python train.py --intermediate_size=640 --vocab_size=8192 --norm="rmsnorm" --norm_place="pre" --init_std_qkv=0.0281 --init_std_o=0.0314 --learning_rate=0.00172 --warmup_steps=298 --batch_tokens=16384 --doc_mask=true --train_tokens=147900000
MLP neurons of a small language model. Each row is named by its layer, matrix (down: output weights) and neuron, and shows model dimensions 0-159. Each number is 128 + 32 x the weight over its row's rms, rounded and kept within 0 to 255. Numbers have three digits each. A neuron's up and down rows have the sign that makes its largest values positive.
A block is one neuron, or neurons of one layer that tend to fire together. After each block is what it responds to, as a language model described it from the Wikipedia text at the highest values.

L3.down514:122145190132123179151081181097161137104060141119094127116149153146116099090183086117080123162168099134129140127084137081131173116086171106184111154184083171155102157116171109084121096156140148085128164147117121153105117132093102163120143147161125138114132114165104121111117118109099146181123167126127107140193109070163112120093043159130103127144171081106112095091089160098151136155129125121129192145127088243074147103163116118090105131189136135195134137146168111123108073199113128
Apostrophe in possessives and contractions. Fires on the apostrophe after a name or noun, as in possessive 's and contractions like It's, I'm, There's; weaker on commas in dates.

L2.down24:116131173100116143098123140107092060099124129140155115109154134133197172127117224145183101130125077090142122113146112101125096098052130145109111083111089132116056124122137149129205119166089160113183113133139110144142081175067134151197137112150154131143078088155217139163098157113144153090057099149121092155129114162106065135100094164143114119133067115114141132154135053123130081118192101098132165103130153143124156143140126140134096159106138119178198134134103070135159092122137148
L2.down75:143102118109163129155137099107060075110087124140109100127121150173177156139156153125088126087079083097123154154150127125127127078133111139123170115093131171122061126170108124133099145117171115141158169087164103083138120149145128109052172163159167124069152089087069127114088116086070136122116098116186152136108121147168087165152118163062088105183126079103189129080140179118105131118110083160097185137114116255137163126142104151140130141123146116062092154148171154139137097148135134
L2.down277:186107135060098123134124124161059063094136086109161132126178183160128173094165131103135163150132159108117161054175172103132122063093089141118148112146118099128175174053115162095147140083097120103089117127117140121128120132120070115144110112155092079109163088073170118124107139139158176044127146172123074068145110133136126091113112149131074091136097142160151160155098140139105118092120122152067120109147153058107109146133140186094153113069092123098134178130147068163098145131168113
L2.down326:133159142105129086135135095115132104166123102107142103164173110125197163146073143114147119181114148108130150110141182133141123155179094153069103075166068122105065136129188157216179065160143123166122093134156133152071135122078159139181123126126185181103127094138094138085134124183106111166110098159151146113160105133136067121054114134123092091118094179172113202089123136089118136117140093106123180121146180131129100157112140120120089187142174086118180119117153120106158155095078098
L2.down433:126096103052143083140202134144125077127107109104122137085113068186120162088149110130160125164172064115084124140132085145154158190141099093082140107141047190128107114096143114199106075124119141155106112164126061141117111103127122159140081115116181136108132052133136049139129148148111092130111100129105115122152112105117162126126152143135196057128139168164117126055117115118179163118084145144118147059178107150146134113142149152146155108120105101150133133133177096122151170071111065
L2.down522:191149149114120112082118127139160070099147115141089173135127156169112102136146104130151133146193123103157127076133155105109116095137166121116124172159128141108087136113106137112110098123111135161095176099143121093085105128149149116143101158155092068108175150100102108090202176091113175129130091144119156109180163053082050142143071140000083115172112124121135132162162107199158139088145136136057123128181171122152094156138147154068131158097125144097105118113168108111091142109148107
L2.down525:152177163109152087153145111172069108079176089078121143142182140161147139101130131112156093157156126167174163122144148107142147151072119109132124116113131065100103168125090118130138113182126122191162130126098126071117125107080127156156142137168110147055108154119187120139181118109067108129104135152146076149171098155145081113055141084181108110139129163131087120136123128159096127075160124126123153128131117086077155150177128134181118200116123078129132163144178078219122204095080138
L2.down627:094167153138115119096141129133145180189139157189099094099123183132155157150180135081127110111147118138091130141174154099156162183190102120166156165121124121098046114129104105070096090137152104090168132130153110117118156081194079124118157142170117143116149117107104136131137125139153172080146197128071099106060097065087118179087088106171114087125143177152149108124170082117137131124147115076124090098138175156088113097134076170091117097105146079130175101038143117133107124086126111
Score and range dashes. En dashes between two numbers, mostly match scores in sports tables and results (0–1, 6–3, 1–3), plus time and year ranges (4:30–6PM, 1521–22); weaker on digits inside years.

L3.down80:124174173147136159118150107117112153087124162090132081043136117105146159155089194118112121185124189077143125149114143165135116114154119131108103148114154143141001155145100122134150208128121107078063136150137156082117178118099107104150117119169074160112122159127192102140131139114113094159118132168128173066101200113121035152089113119121082150133108144144183160090132142159131128090143146141097133123185159218113150134087121140110152104118093146089110119131097146116115163109132159
Score dashes and mid-number digits. En dashes in sports scores and records after a number (6–4, L 13–26, 1–3), plus middle digits of years and dates and some mid-name fragments.

L2.down43:154110091162110163111105119142135140123124114137191145152074133146192107130089115101146108145204155124082192105134080136152140112145175108170160084138127155091114061146167165136117112132113205131124112124149063087130106196097102130131089137145121119149162124145103099087158109096156155137090189115154115118112118150167075083074092183128168109124188174128117139101160128084095151116100127156085094111088122221134063159154136100146120096133121132125093204148105127125177150178196126
L2.down58:114118153185139164127184099144124151166131082139114092140068091127113088102133152108142122061134097175181109138145045079163116128149155093122140155161215067168207083139131107116144121143154168104106101139119165181210114102118160130153140137082139151142120133117144158141164113109107182117145122089116138197191121160128154151173138132106098128135131133153153161089101128129156083171173130105128092140076107157131087162100098053136103143128177115136112091114168205145170119077121165
L2.down128:211148097153114106133166159066147081059124108137116096090094088144140187182131109108096137107197079146180183071120085127168192151122067107111142145159123121119129125141121110101115138156119097138046129161107121149134067157176127142098143081128159113184130124092133162117101125098150082137127155121114137112135101153152138059179133174148139136142104088180049129191143149130142135137170127111131106127177181163145133130121121118159125059159136103181168107121069120101196113122137111
L2.down216:128112117111158133131137161166117146135126170107180121126129147202123152089143130087160077108120029134117125154153129092122166134120112165178169138114208095059119143117109085126138124180199136090120111113161165142146146083121139114141094102127120124150147090100100153082152146123181148122173187132216113145126047122159162122167145079153101104122121153184113148148102170137148135156164147146115118116154074217160103143139091127045129149160164085132160100158126153076115147152182140
L2.down238:158118140119182167081126140162129152112122127121150135110134073144160071112150105037128041112114164104108143133111064108114153155134077096093110124121078111121039147094124102090171119117085092206098127174125088093102143143092090168194141186140194107147119110122101112034162106111108129162123135167120141123155138179102088151121120096128143081126183163107175127162157137132114113154121124131111157128170136205136104222146130147164163092107118107142163123104113146103141124133135111
L2.down290:126154077113123118132129102107100098179119117105108067086097206117078125128136124174109150124156150147127115140162090135126154117069120090141108130141174113149063112132178134103113135137122120151079141139115128070105121093109120111123132123149107093144116079099121103066085108082131106131101154000200099146132055128096098144130165170105134151167135115120144102118102134124133137116151115149160144150106094255085095159167194171136185079148140155079139096160120135074138105132124096
L2.down300:118167149156169078190123141068166142102139164105179150169156140114178089142171140100128106099094120134130109072098103156093076114124111120152182143095155177104237122124098103127118132169141185131076116125117122081112084164106099139122142199099128157143132135109132182063147181130090166139103101083173139125091122125141148094199119138136110076149145115148177170129142162130148114126131107082146033168115112056157116076149131121080136080191127176139134124114146154124136130134156140
L2.down521:126199199130160158158094128120163111134112124108194079137144103121134101143062107093114147061131179109120100109139108115100126070075087140103163143129132115118113088123144156198156107135087139112055123160079112107194149123055103143075101120109114129123108066132142129108091132088071121158162184113122095146102085147137129129163122122169103118071134135150128177113176163065090167186106134064157145115123171189185149143147115124094077131153159120122175124122165127142113170183106134
Possessive apostrophe. Apostrophes marking possession or contraction after names and nouns, as in Salisbury's, Sooners' or it's; occasionally verbs after "to" (to produce).

L5.down22:150157093097141121148146156187124095124116131183132139120140196091151149177108099118144131156127174078077099110161116087122149087100127116097142132147172112097057155116073122180098092153120149070106067051138185095111114131126143119143098081137173126134069156154136130153076106110110074177158128105136145113070123061166056111093134078145160137074078148111095164162128165141120103160160170095176144100109053186117176114104182135114168089162115169137131103129151121141131127128135125
L5.down29:156160147119120110097138110183109126139105104172175122135121139119111138139154145179034109144091128091061148073121134159105124121100214116154154120165131089098121130122099074048171104119145086150103140168155128156138121129164145149182149143107132149092156118151156135087084142121143169129166016180130155095113165121121062110103103118127115119139158138113102127149117144177147133175106137146118138103174093063122174137182067140203106134126135181150109141140171127097124208102079160
L5.down98:123127155138119126088182168115032134131170109112137120150174139092165167106162092083068135146091156079098099119167114120159164173147113120140164193156142132164112150135064096170139121208123135082148070089138112112136096148122130096154090105136182135120114148175164091113119100110132149167124139205123094144121172174134142098137175148125127179078069100103125128120077141156165126172164167133135106162152193093085127132071144159141108122111066071184116118101139110082143147108179158
L5.down133:151129126121061092054193190135119078084092136113088148191106098088089171158110150115168152095107206109103156160116123163105115150151135128126134112150191090089147182117084131129188114110118128126118120146123107134081108109101146136109119141121136044161094119129114120126074196179093114183145088141099126112100090083136117107145136067111169099095080154112113171153133142191136099133185159114155128103091115071090138081106174113125161174161079149163098134145134106152180163116107170
L5.down310:176150133144129131122080132175113125062157149170096134118068125120166083186149114105180093148124162129161122065149155149098145128117138094119197128184114121152065105077083082047153131110122104119150164120142125155144147113116115136100139100147115124135113098216163147166157121110157120125176076119100152131132132137132000122135100101177052122125127146108129085100172143124127135129097144125133187111133124071114177134175112116151116135162114111174135100132099090151145133139098132
L5.down527:145186086194109125108187122082128111094133100128118109125089113085123162173093069101128130103123148100116074151193118103074110100120103131128107119120157101171176108187075129118146149093090119120085084111176039141167121121083123102151103096138173138160181098115119084036134086089112100133118063093169190145139086118095128127134105094116161175096125174127131108127102110133135187146195191121154159179128105158129122101155177102148105158146075092126140134091143094114134139142163123
L5.down561:162155114124147148131107115187138138051116140124105120123110131079123105197126118081137074153137155119164128105130146115087134143128168082103214107152113085129099114125123100083173133113101097090157129085140107147122143111124142084119079128131157132118104130204128145229112164075126116121138114088078156118126130117120000103091119099146084106098103155138086089115158149083133133150073154161120152113124091028088190148172146115141132146091151103153123123148109117176087139155100164
L5.down615:160121068129079135105156156124196143147103112143093088175097086127064141135149110081088122125094137169106104118140110148150119111220133111135126121114144110190063178146077132166119086133163074141096142184123159122107158101099144105098104135167137096164153130167064154125136145132160081137085095172172078164086150119186088129101119140189171073117126162140153106142111097163118142181129172137189112144112162173162146091115202148135082098151164143149147101178117096163163173135124157
Hyphens and dashes after numbers. Hyphens, en dashes and table pipes right after a number, as in year ranges (1867-1869, 1978–1982) and number-unit compounds (20,000-man, 30-hp), also hyphens inside compound words (Heriot-Watt, nerve-shredding).